{
  "num_hidden_layers": 15,
  "hidden_size": 768,
  "num_attention_heads": 12,
  "num_key_value_heads": 12,
  "head_dim": 64,
  "intermediate_size": 1536,
  "vocab_size": 16384,
  "hidden_act": "swiglu",
  "norm": "rmsnorm",
  "norm_place": "out",
  "norm_eps": 1e-05,
  "positions": "rope",
  "rope_theta": 58100.0,
  "rope_fraction": 0.25,
  "qk_norm": true,
  "attn_scale": 0.125,
  "bias": "none",
  "tie_word_embeddings": false,
  "parallel_block": false,
  "init": "uniform",
  "init_std_qkv": 0.0152,
  "init_std_o": 0.00277,
  "init_std_up": 0.0152,
  "init_std_down": 0.00196,
  "optimizer": "muon_variant",
  "learning_rate": 0.0155,
  "lr_mult_o": 4.0,
  "lr_mult_down": 2.0,
  "beta1": 0.95,
  "lr_head": 0.00717,
  "warmup_steps": 0,
  "schedule": "wsd",
  "decay_fraction": 0.906,
  "decay_shape": "linear",
  "final_lr_fraction": 0.02,
  "batch_tokens": 262144,
  "max_seq_len": 512,
  "doc_mask": false,
  "train_tokens": 1091000000,
  "max_steps": 4162,
  "dataset": "wikipedia_en"
}
MLP neurons of a small language model. Each row is named by its layer, matrix (down: output weights) and neuron, and shows model dimensions 512-639. Each number is 500 + 50 x the weight over its row's rms, rounded and kept within 0 to 999. Numbers have three digits each. A neuron's up and down rows have the sign that makes its largest values positive.
After each neuron's rows, "raises" lists the tokens whose logits its output raises most directly, leaving later layers aside.

L7.down1172:465427524539495573568513554493493444435532566558479512463400438509553519485548457589495553563491620386462551481406507532367500501473516500445518508443528431499516468467458481493446479465489480525524475606513410443478490538487507437473507592514531526478470482463443452481591418527484492401504486480480495502456467521374464476502522476531408533501538514456549563594536437549505510554497
raises: "able", "ably", "ment", "ee", "ed"

L7.down1153:553589450455508482519547482471505504471504501494507524496570493492507422502516478562507372476495513431485483521514536539506521476531527570476517450457525503536465515555545462506558514496523519552457557518472540430499532409502496493541454428495595443452454500408554488460503585533562523519451614523498478546487508495584545517569668546559444457543489392584500508509460492534425576403525
raises: "ment", "ments", " itself", " its", "ed"

L7.down18:451518421468518548469452565514481544561404588583386530511463574451456528483455472523507491528540437472422433493434446503539480503461424451524419503559370608463480521501533484469568608455543589481491504509532488526507557495505457522514481488512579566406501617381421473576457470472487489580407442510452508537500444583476614533448524567467549461587472507550502508465557500442565408521478
raises: "se", " others", "re", " latter", "ir"

L7.down727:519489481462504459528542441530492502578472608539526562605393445508395492547548484461489484372523485550514514510490477569499462530428465509558545435540493559498495475552534479470564402496468529672507435510452445545510481419594553355479544518564514559495552514656481543510477498490524536549549487555569449573534547521571517456434511467392496447538427436479508521448552501400488508504562
raises: "ics", "ite", "ic", "ed", "ership"

L7.down688:514585385468524446498549516477459372428458424495475580393467512564504611454481460547418555434468463490409499518426453535531387561556529462478526453521382514567538476446461543499560535538484431434462469485465508626464478439549456517421439459575507492485495524522505557502539510492524466537469395464513527426526484599502510533474584602544554485606545388507455430551591503519508534348428
raises: "-f", "ne", "-e", "-s", "-t"

L7.down1360:572404421517530477542474491472550529497514480490427526539482537502463527526480528519476425470560481478532523473466596638562517472506455511490498500498667537409522524635573544516458500561485454445529480508553457508481499471414353468537488542524620494575549415548584521529434470450556472574555563549505601514411539628416437445459680488484634484498345503575499535542475506542479417513481
raises: "arian", "ict", "irus", "aria", "isions"

L10.down1059:563457554428605441415601498414533445510497338539516488492461476475485545558493527521484613549529526636470553482547597529515465459408621502531457580495519558532542554514587506496451471516548516436474458495486517370501494509564453392415556543526505534560502603477459466482488473529402495604459542518485428478578477468539408477595536456471565485541551538496547473497446467460431491462536
raises: " +", " −", " ", " Swing", " Ste"

L10.down897:565440508531509539476536594517499499433496475480460578509534549554517379490459486519449479471430494520459541525483473373472574530546497471531465528589513542585453453556485469391532491439568559496479484528503530439656474461500441528475522376544461478463513494411455537418390580448535462492499512438504462611491450473592485494533474490468467462616458439511502459581610348493547543367474
raises: " previously", " formerly", " together", " known", " along"

L5.down1151:535504484462502549445532492477490577523551541490448549500496584456537535605480501462526601580567479592521481481482499535497515552607473500475493569545475500430707549508499479522504585547457499531577500428407556473479529557477446511471541560563513511564586470480441525503461491450511537478452541464420427465527491420526511477442469461525480482507505504622493487522563544464566437569439
raises: ".,", ".:", ".g", ".", "por"

L7.down1038:524509482551524634526501511552430451535449481449435541509389473443551395553462548446511534455607460516466549501626571522494433499408465527440473510552522493553479504534508395444597623581428511538549516503518448521600484537561443496477516484452475541544532547511544452521456547499416389408520569489501481578459422465523554521388467580468509478478471548472467534587528565594521628430472
raises: "ures", "ure", "i", "ur", "ans"

L2.down801:459538521487569512448537397444483569539387494509551515546491491533490477552515466495433390515535556466551511536502569465455536483470531531455502553522537472457534594438545456406488535473492534484530461482439420487513525573520451536454424570475413490477494520460587430456515514491542585583478357516536533491528505556487575496524474424436446555524535542532468457491480444391513590504504
raises: "sey", "con", "hev", "co", "well"

L2.down625:516503539573491523467469486442491479509530620613414526533528523538497424481451525415481618430521439468502483488482394508545467459491542452533489524504500478574492453583486503564518558505479551512486488488530527505492485423476512453515467455451537453489443463358502566543512484525490496462431488399484457522527534443613430533420487516558486501537517482478563491577477492524473563550525
raises: "'", "’", " were", " are", "uit"

L2.down1178:570565533499534564392471561507600600493537486478535484501443487530476466453449419453413511554470410498516517469490517498503500534511602530423397509539474435522502591510510450390519436515399433607515484447477563508538503575499408551554495575526506595494466602467508495495462490508500454504479413511554447498540547467560478496515576576525401459496459473446530486525493541487528533478567
raises: "ter", "to", "ted", "z", "ten"

L2.down960:512474498467498516498497471430515463497504508414485427535539547494532492518538543584459494537434510529474510574501441506502504549552485486520501477532588486542503477466556535457371477484472576504551491430515455554535503585488411466571486445461444535570566490382557558489512397461487526464478508429502511485512448439579521485517461409584502553517518489519532540457503414498495466460489
raises: " a", " called", " named", " an", " found"

L10.down859:519540570516519512572429455463535516517397435625410452402437496527486488591460453566536537564539491486519527444616550517475507455488474499580507502448557498497500440504498470453501577505502494548526418509480504522553460449603474486537489465498472552505485544487531538398578503559507539437580477564489495487444460539552593504520601513548497372423569480508562367489487549446396548480425
raises: " following", "ory", " prior", "ures", " above"

L7.down850:479535588570519456510446410572449481551537568464545480522535507510522494478466632564516572521543469501514555536495582464480447406488579555444432459440442488460604484550468598508485452420493520503527487508469555452475498506482494553444472481482491471549540520483473503535528576549515498453519533428430528423441462513532521475441520533482580535467493625535500506503548501430440565487492
raises: " them", " these", " whom", " those", "leg"

L10.down79:507535519438510454545487534423488524441530543470489416495522535477605457484484434522576457450476524508501504472542514538480521590533410553499452477470499566487466518487463531478484512552552507583477552462423462632459448574472415497532460567501561513454563530530456448517492524596476442535487613495633502449469524579459513479581617542504445560511496494544432471487483518439443430536540
raises: "ments", "ile", "ment", "a", "ic"

L10.down891:434552486534593529548572443453473520497462558487435523497526490504502386602524517448529517489552502555552502468565590585517563461493426410480459479503567384402479432559514577544489432476449561489482465528462458517495427456466591508533451453495528518518446542466502490451531511550485392489487516530489464498422489428326427556443448607480462522530441524392522494489466466424515474438450
raises: "lev", "ja", "leg", "ks", "go"

L10.down1428:504508524519564539482527495430490367467475464571525460676510547488389583497473480536532512468469541595512561556524421414609535537475458484475490447420527466497449499485530513488550463462427465471417619511554568581503532594480509465563520523601490441412486517530614481393480560522534389533446541484443482503525412504541466522455549487516574522496460491581501568524479448511544482494465
raises: "'", ":", ".", "o", " S"

L7.down132:508586465524423541627517458455525562503457493504457489456401520498500460506552626507511394466503516476467550547483523516504482540518516492503479545433465516475474508565551427403537470460425563493535515477421434459496546484538447477569498482420554591588542497581534596485542495535511525499593515505450486512575499511572494447622536514542459569545423576512569505658469530457570657484440
raises: " other", " or", " others", " even", " ..."

L10.down237:516476504513514608502486483462599410517518502509477542500478568565536479483453591509451455497497493489470528378524490436429512579504553464418634603489582470397450464465408461451623518496494484515491524417428515563477463598440522442545451460561466515511466469546484505544443436491418486396540498547568559484504515527462437458562537507448493435526417486463551489525468468577629469462481
raises: " November", " October", " May", " Sunday", " August"

L10.down1007:519523543560602503517449417479482547504412432541484473518497510562488521467547552489548499593468435553527464542537451482505524437562620573519586511557423572606578541531545442468478587561490467456565439463550467536460499491523468449541539452456540526537441570471554432493491590590514437544416533606519530497605480536448457404505423507521487448475478585507474597533629551638532564403482
raises: " founding", " beginning", " creation", " introduction", " publication"

L10.down1112:448524429516539535540480457458583425473559528464483508402514562427470390514528547487375486544551483470542512563449416550474554475571504537482485455546548580555498520527527524496556394571469530539534539469499477507453462474573451516519530538565507503459523509533405485559436506519420473486539532487442578500587525503592488491549525526486502468543560458512643436473510560447523510476459
raises: " Union", " Federation", "’", " League", "'"

L10.down1044:453448505538470513530578443550533542592524549540546565446462447504455536461570490475478507408433512585587513386534508476455600565573558432544549522509475501506475514582506499401502498408483563486575486496536536424581540534499503537510575591489512514547499561538491453542475422474491537458498537557470460562536483501539451521467495653462427524471423535555576395527417553405542473507523
raises: " of", " Of", "one", "-time", " percent"

L10.down777:546536509457630483466487569513424459435509548456499490528460550537540464504405450427469556570471449476587531504639479516656498585489629477442464471530432445496492549581487493479527507481568497398514443597569497555485479531526538543396527535530433422481461524497491458499480466451590497433485630431488538512424515522492477539557474567493454486497533564516496382467441553561465404412525
raises: "zi", "se", "'", "’", "ner"

L10.down627:564485453560439495536546494515549504475449543518562459446568434526567485494484580522486458501493479499455467466565508441591492548534525573436444519532497501510476363429445485553560470465476511516512414514520451515398497530453524489496426438468491475526539466464579593404441498496582520520410495542508564547511485527482434435492447517600523489524465501424516514567496448469510521475464
raises: " additional", " engineering", " photography", "sc", " executive"

L5.down386:463515500529536467472471559554531495546555470554489533619519487397456537455567468545519478490560488517569474501479534544538504535496441488511448502502513552530468501424484487488518430517439543441493541445446518447479449511478440498458512468513408440440483440489513487484579440454556532466492524495494521483489563471446566460495442563448518409587613545483515568453452608529506466539472
raises: "amus", "ham", "hen", "rose", "eland"

L10.down593:448482515485519508584533486462576464447510540508504448509482550541547441473433393561442535576491514406499538453462537619509541536500449562446420504427484477413525450429522518487453510499481464529572470468466510546364562485482493554568517520541466446619513503529485471455504424489535473452396485457428497417489428480389400510566573386555517491571508578517453515580467462461554566507377
raises: " them", " it", " him", " us", " himself"

L10.down672:493468436552571467437531538490485566533450420487460465478588404522502406587483486490491489575556499573556568460458473435503573526499564556576572522512583517491479527538473521536522534507461488455568482429498353502583527487461547465488533500451485478540496438480435542469429446539454542509498463473488502494444531519542475435533530560584484427460502563438551501503540527538592417450527
raises: "ja", "jo", "j", "je", "eta"

L10.down884:526504428512450526445411451441427495526504471554577586434516587454450527619448430534423476529508514549511470586498552518479512527447561515533582388492547512469509570434506427509460489440451447529455464470489487607497484524567521491630520511506517491547440535493447450451553454426511450597519543440439442483537521498469477526524481458451508505457518499509531516506507408435454566551472
raises: "ial", "ol", "aid", "ver", " exchange"

L2.down1505:476422535475509474472562440414544540519474493464453509490521492381485471492548601531508510442600429591506449522457508471503491625505510484448610442530638509427491442495533518543478472516481457511457539538444454416536471497485532540546575498512592522504548424474499436522525525423500568559480506499575616514663481482504479561489541625498517503558487447515576544465502497514522532504556
raises: "osition", "ress", "uter", "enson", "ens"

L7.down608:481492419536563519506603534382417500469430505541440580590507478484606353518538490473541541478503424505454403501447459500540523536517484342432410504626438448549501463525517523446549516549535490483504517460576420372498507460542468408600501504517515470444465542387553441540501468453439500511425484453500518472574513474592405512481476527511432471558514520439528486482544437401535448563470
raises: "ki", "cha", "ky", "lav", "ided"

L10.down3:481475565518547495444477561513488576456494424519509501601557495429520465560444521520509350478508508398410477508548475502427428470487526478537511537466495456553533568526528560438593473475433536576547459542536553495529518441544573470541476536496485563518512439438568501510466509479472612483493462405605518516527363590578480548490470468464528426417598540540633562505424436470431552511483
raises: " '", " ‘", " “", " \"", " follows"

L10.down452:468554508502439500474463572554571524478597534493491453479468513508494462475536423449407515504511588498534563495423541443556512437464522531472525452498506548584433404472479561439498494415479501456637495450403520532566464484541432453586501449497502551543422519481460538481433492569492460514461523594528454512403515428434460477505488566598530491526493451590538518501485554458422426445456
raises: "ed", "ually", "y", "ily", "under"

L7.down985:389443568427533473550445491557459499506534511424441503485427524436432525485468558575487528424484400559488483507452489533490484578523505452513521487499486485469442510536475458559437496427484433497637520495459546452472527542458526491522486507539528577428538409568538541464580419488488455496578441492499487482369592397481456629503487423521448583470490515554606479468497493547544408476501
raises: " have", " require", " has", " include", " may"

L7.down280:463485508527441445463427297477550434495454580527498476436497427500505536451518473433415421457524507501480495450512460492532502454568510482507575572446569462609480440463519536564520564487543498445509518453487593556422452530482618446515559489484498458517473494451526534445429476562529456484481426462516576543547507423486452549424606569540478560485431482511486533543551512624497561545430
raises: " different", " other", " times", "teen", " more"

L10.down564:360566482443507474470456378386397478600481466505442596401475493603519433481475590526484480496454532528486480570418550415526565473413488511451386567533445559495527602475543466538523495454473426495477436460472527520503535588514488528461556577517532493504476472510496376402613534557596622439445541526554474517433481485483577488489479564490514571514576485449452439549469494465496487481632
raises: "s", "i", "ft", "duced", "uff"

L10.down1411:537587606490559441531425478505557478519498552519529447482533494444567572510525480547461577462515558570496496455500515529561388536508496430462548615418498562518437413505520487487460495597520562527635463476437488526577516439416523431484568562443444463624475496471466452534450526497451414525488558458552467493501556468539529417463544433548453443493487370531574435388484516453513519526559
raises: " times", " time", " way", " days", " blocks"

L7.down903:536569458510447546508517547576450558510542426589520548492466515479539512563542490451512451487521381529625509495516505467407498370434565581526550528489505435438547354522463454569552480510424543493555586489494427481483544527531521491396539461572553492490498601564590501555482527482504588517520471441554493580567491561484506554451624396433474532601508403490513558512446446560558529525491
raises: "ers", " effort", "oes", "er", " attempt"

L7.down1000:484443533525456467514516522541545520545448471616531478487567423464451374539573388531487532550520559559405568458524507472579511528503464567437535471537531422559451443542587550517574547470488482630456550481476447567468530447553437446517551523382473552539497427522549512457482552489440457512534490529633477432600527537488597506549559562393489563491507570517582567525474429546476477546517
raises: "ures", "ured", "ivity", "uses", "oo"

L10.down360:383602453410516483570532507526537450455495543507531521492529537493511496585513477430551457468527471612491506495531461359476504458468407429485463486504523434577477449493495443468573517464483486457529524473510419539499505588493502556467505529504555482450402537438506506443508467496450542509538497452526412488465480428488444560580490453489514457555536546465573533581541488513463500453483
raises: "bing", "mer", "ber", "bed", "med"

L2.down23:511499456542499514476473498508448566503355532526512483491506456503439511559575476487513516513487503553493494552564453560539436543508536459503561543515582577510449609453436434516513434549528482471491505535522450407481508468490449515496426514457609503551489576423599503471464471531532614506429472456424524481514442533519531518543459547586475512532440466580587547530528544507521453504490
raises: "sp", "ship", "fr", "line", "stone"

L10.down991:514507521518536533633448499410429546600555431515442549507537549516473522425515514459478567533532536452537493540618441443614512416398485567425446462466505443608546484474473408417484415483499510478462462439443503542535443433475530506535504470424603522509524536451483527395433513479481481505474486543431509495422504570560544514566511550448507417534596462526447468477505537578511445534550
raises: " itself", " themselves", " again", " himself", " successfully"

L7.down74:521509499463487491428511565415535565505454521484471387544537420492435455437542474451456615517516440496553508489420460420414547563488486489512496453526502510395498451511560484434497502470488525534460453487431455550532535501481442512475534454489505485558504453528436589482447475504486525483441505636552466530524487482547487410378608564531515484566591571554509545406468531474492529503524
raises: "qu", "he", "ub", "ship", "hold"

L2.down123:486518484554574467500624510503479536441462528542577605458488531483497399438596536477533484437410528543441505462497486482595499606469443513482519504543523470507511497455519327446537407515524544451498473505458523423524439475500457457494575524448533513510460493554545576442510499530572507474499487562525435539452480548554527527540514531542487505480477471442492410508501503504492516530504
raises: "ze", "ash", "ert", "le", "ke"

L10.down1461:558407476480478387475520528452506556476468487502630547486454509487386498476560481588537469541468471489536607484550583558482388514532544428499507475444548498527564401419433503480437552474476505473563500531529486470458519542483516550411438497512514525551527450481563625516443451505473488496467467602487484584471457525541513501446498510453384621573525520492422483550539552493546506443575
raises: " Summer", " Olympic", " world", " Olympics", " World"

L10.down1424:537443499516548544507509488452532483498484591377488498397469460512586539430455503470587413600458553506445598574347575514450439533511445473392439555478482505483599388520486468384521427530509570584412506499519444518441512527531446465443558497463477550536463517536546498431508482519480399476491552480555460540463574528462505504562568349461502528477484434519456439556507431453565467509482
raises: "ably", "able", "ually", "ual", "ing"

L10.down679:541486559474459505531488536476447538527500483521475541433516556515475525549511507495521446492455512516466536517488505411413516563498534440499531515580517493526486498531465541505480502442482424592468583494496532480444570474535467486502443441393596495482612498477465442525511515566522622557464432329508493515485517584518457438531458420579528489518467488521540519466472506438555491528477
raises: " others", " other", " the", "ier", "ool"

L2.down1239:580523417489538409509545497418528563488480567519409472484479516570471524470565390483474583511477519445458489574524445576526546564476587470419547527450513595508453496561495470471566493407491439498423552522528482518494490503497422507465510662582388525463568533538535501503599569457513528532505486442472512449535605521412505533460475484530546427387430536541445552424555540464516468555445
raises: "ina", "son", "s", "ine", "aly"

L10.down1132:541491560472543474417483573478498454534455495441536465441436517553483433474459515483544502469538485527429596586432481558579510520545385619530490601624526516431557605493493475500464470512494515484552518561469473585426419424441543421567459416465465514516425541595479551508555600486540503562618535367508548533498469580511460490547511559447535533491547464433528534423459451427495606495504
raises: " himself", " themselves", " them", " him", "ress"

L10.down1264:425488503443447438562447503424532506480451479447538457531528550482432438577497517465487498523533526564542462566539439481489495489390593434434542472493436491482504535473508545521402388498590520493507459526434527482494472456410529451466515474480498502472602443518571489512470436572412494458445520453480452446459487541470422523420531513492523589499611540559570481360440409613564489510474
raises: "'s", "’s", "'", " himself", " name"

L7.down846:474367467576651449510519432500444519524434381568530578442520482506510539454449557494516520503459516466487580564511469532592577411502540505524494519529546631522447521420554575517534571548541477487472477526428583505492491391528566466547502447547610597466489493504479512444567576401483509431433530493415539531527527486489564523530585575475418467514570543512609398558466508523448582626420
raises: "ian", "ians", "ia", "inian", "-American"

L10.down1381:513443501476422450554509514493521531477490569500457503550462545517541479390513523420473501423507437499458468432485388534487467484553525519477536529472523512526544557394562516513487508510515457442586581439558579427642458518552448529442571488558580501521469450497552538480479507440531463449505509489512593487428447517582500514477482546499487498447529511521488452532493523555508533523414
raises: "nt", "enson", "ese", "zer", "ely"

L10.down591:515477543488534402485489531498540543518412486487537471508516496536511482430536473498436477519426419535571491554600584481452549551382512500499491549442467501558450500477487492444530507452503487449538484611483497467541526471518466469493497430620512512529492481472550584533485471533534474519491554486500532560454578508528439530476468551447478531506548465506592484523453475464601562545503
raises: "'", "’", "',", "′", "'\n"

L5.down456:478453518480507509404454514458540530528515519567341534537487554553499588596480527473485430474526536547531506407517531545496552517506526472448444479487503547525525438546426527510450544426534421489469494419496437471491471491452467544469454523515457572557479442476560511508503532455446517481535449533493631534579407395460581523463442474567561510490532462455515438556480483500522497492453
raises: ".", ".,", ".:", ".)", " matter"

L10.down835:513467505523537499438448502447501415504527540510480556521513453486433434470507476464472473490492423516473495407477455484501495647447519465560505481505469479530444501545526511609463573445486506410530541548553466563564670380473467477564491410477484514501482414406515513410524561497563534452534497375427429394464459504540437573583448517546529472547422532513572500550487440505560510487426
raises: " are", " were", " have", " include", " require"

L5.down1039:516509406489627508522535578475494492506534504495516584532514449591482547577453446549506435564598469481496539490584552461491444530484515445489472533389536410500495382484433452538452480529605533504517448456530495476407507458470454475609442448433418489524421513494465577513476530533487517541576504473554510458522419509440571560549554388486472441434578494484428451444482454543541522495465
raises: "ians", "ian", "iana", " City", "ien"

L10.down1190:547491438539455544590513503419484497499485455507459485485428493590531482532468487511508428526475493485496605451555457492525558489439497513481492433574515459467487528458529487455600509518574502481455426509528389490426474440479500529454487416532455537507488444448477458404481503589394479557562538461510501521471519537600431403476609497476528483524569537333558477398517533492434514499587
raises: " themselves", " himself", " itself", " up", " through"

L7.down542:490493520569434479499492532509452485472586486544452465494586450596404525423517483535472457589496531508588512504410427512383492473585483638441499415514406499514518521524434437483464527473485472532411574482498495595528463539508456452539608441475465493517489501489398536464566545510550520543407422405478475514512572479478503512441578483445563530542523557490549596496498455505445423533509
raises: "ican", "ica", "ina", "ild", "ese"

L7.down830:448484565525442514549449465433384534537587534445435481432432384509447442515458494501473477479444491463543591459484427505534512397474393430496521480479549509471471495563458444488406482591527449472465505603546581585469482496569488497423431509548497449587516538470549486419486519525410417565495505520478554516475551491471537501556472456471448526530491546537577523597561519494558589403572
raises: " also", " again", " now", " thus", " subsequently"

L2.down1436:483458513538402505589533477491584504436574487536518477407461464558522431541564447456425457499387416392459452488449511497516503485353504511501587609426473390488427497516512509565525511475496452513599531514453515550474519474440483411447527573459564475616525514512468487493406474495474495488423464469576547466574419476540498577511525628450538528532480495471490523484527452484482418514466
raises: "teen", " different", " weeks", " times", " months"

L10.down615:434548461470496507461456488387524517542532503442510503508501530552450489559561543464491426555566517496469446516508538431499611480542431423515546494478531493498471533483463490495415480554482520484541429498513528456484448458532448474515477535447446459542595450497559625435492589473504551519454598500491469535489411603563529525544555477476507582442461470539560472506498505489417571598530
raises: " Chairman", " commander", " member", " president", " chairman"

L10.down1263:461454478473499457476552414557577457470554488602510466627465529516497439446553474450556477433469425554490507413493470530490556442441535464521473555514458532476500519462506537501456580541597488543532505510473517535563563519426507505499508555454423505557510444524564523471426438468479521514497530500511496552473549460530517528354487640412529369397579512493497505461524493508540520486512
raises: " of", " Of", "ture", " list", " favor"

L2.down314:461527573491441482505508451545534523597592555474490520525532529379511464556473489509505511516540422515507392540528508542552486598510504480466519539489460476510513481495443464476423398488506511577460545507540484498436482539564492513407488490518499486483496421519557487567552517473452463412529568516487498557500498537428440549619520462539481495446516527495557491481481494654524604513443
raises: "osition", "ounded", "uls", "let", "agn"

L10.down455:542549411533412505573561467416462433616506494461497512485501464494488563517529572453463525475463532478560557408488475612500427442454583498489492495430442559500422464489432542521464594498523452466535505577487521444576598521520490421484421506525446478428480462529417511480527503491434464557404457523453527529516527473440506497585517537473494501461499512469539450456523411521427504489573
raises: " itself", " themselves", " himself", " Europe", " Japan"

L5.down61:593470440544544481482508604495502504540489482577514576471500562456545621468512558481563457491530457565464431471410583502437536589617514554379579556404547503554465571466443505469578394478427513508546498503481466596518436522518519397520473448541455443609538573505462599490507544459543465513443465561471443480533489538493522551581523573457486448462504540590507510572483489479495468540567
raises: "ions", "arily", "ional", "ten", "ts"

L2.down1148:572428407451518511467480510644481513413536544483355501448517585581484451579525528545491539474445491444481538457526512428498348441455533658525496559614521603543491464490494506479481462499432485583477514588488485435447442515491509479504563555484397489557549502434528467524565493526490418507487545466472510468602508517451522520496533568438472517408422471521559509579449579518535529452517
raises: "I", "O", "RC", "M", "P"

L10.down460:566502479507530505577446535465583526534433530426561508504541500511521463487522522509475446456574479483445546450578503447491612583505435534545458452602568517509480432550486522508455419496507535449428494458492528533522568431466457510464512595497454540446474454497453536439507526528449435514535520508435560507478544519495524453444543509494568528611517482529620543577458529556483541557497
raises: " Chairman", " chairman", " Vice", " Governor", " Director"

L7.down350:508449489443532549581482515494448508518517476462438513433517471557472533537454469516456514383522566421534393454477476493477540494493491412482381521593500457556560518526478491592532455466485418471493464527427456483424389441552563506450556481586367528543514561493493490576510505531447524544427507607402479516463500460403528549451599482580462516535534486501510444378444425456605439498561
raises: "'s", " City", "-L", "-based", "’s"

L10.down114:516539536520565499441452530495560464453467537509472595500459576498487523610480458556451561541446463559479497560570509496525453494495437593480494559458456435542605505447523470535488451441457508610408549603449362491544539550539512396547504478527479518554442530489530563559454527575389470500498470484632513470507394508414472529575499614441554511391501533376549395511504469508440523437482
raises: "ures", "ural", "s", "ured", "ure"

L10.down1486:469455437525562518435517503497450490459484497477486460550496550529439550585420530480541509431562463617552523525503519490476499541461482464492479510445516440560511477527523491462505424392621466585522402507466486497454558510425532498491525437455528560562513494621442505488433460515504528471501676513482484501412543546565382484585517553478476583472599522538494516504451451506543421484489
raises: "ator", "ational", "ators", "ate", "ater"

L7.down38:589526442500543425439600553541382452485554517511493407489527529532550511501536458538490472452526594527566554559460488477454493524480511473502478469552481483499469532508524449472436503500479525402500438482478505542474451515359523505588566492523543489534530486502477571447551570490528527546528465606484364489461509476577499485526480457521495504604575604566529419482424443518466524541533
raises: " himself", " themselves", "ly", "ights", "nd"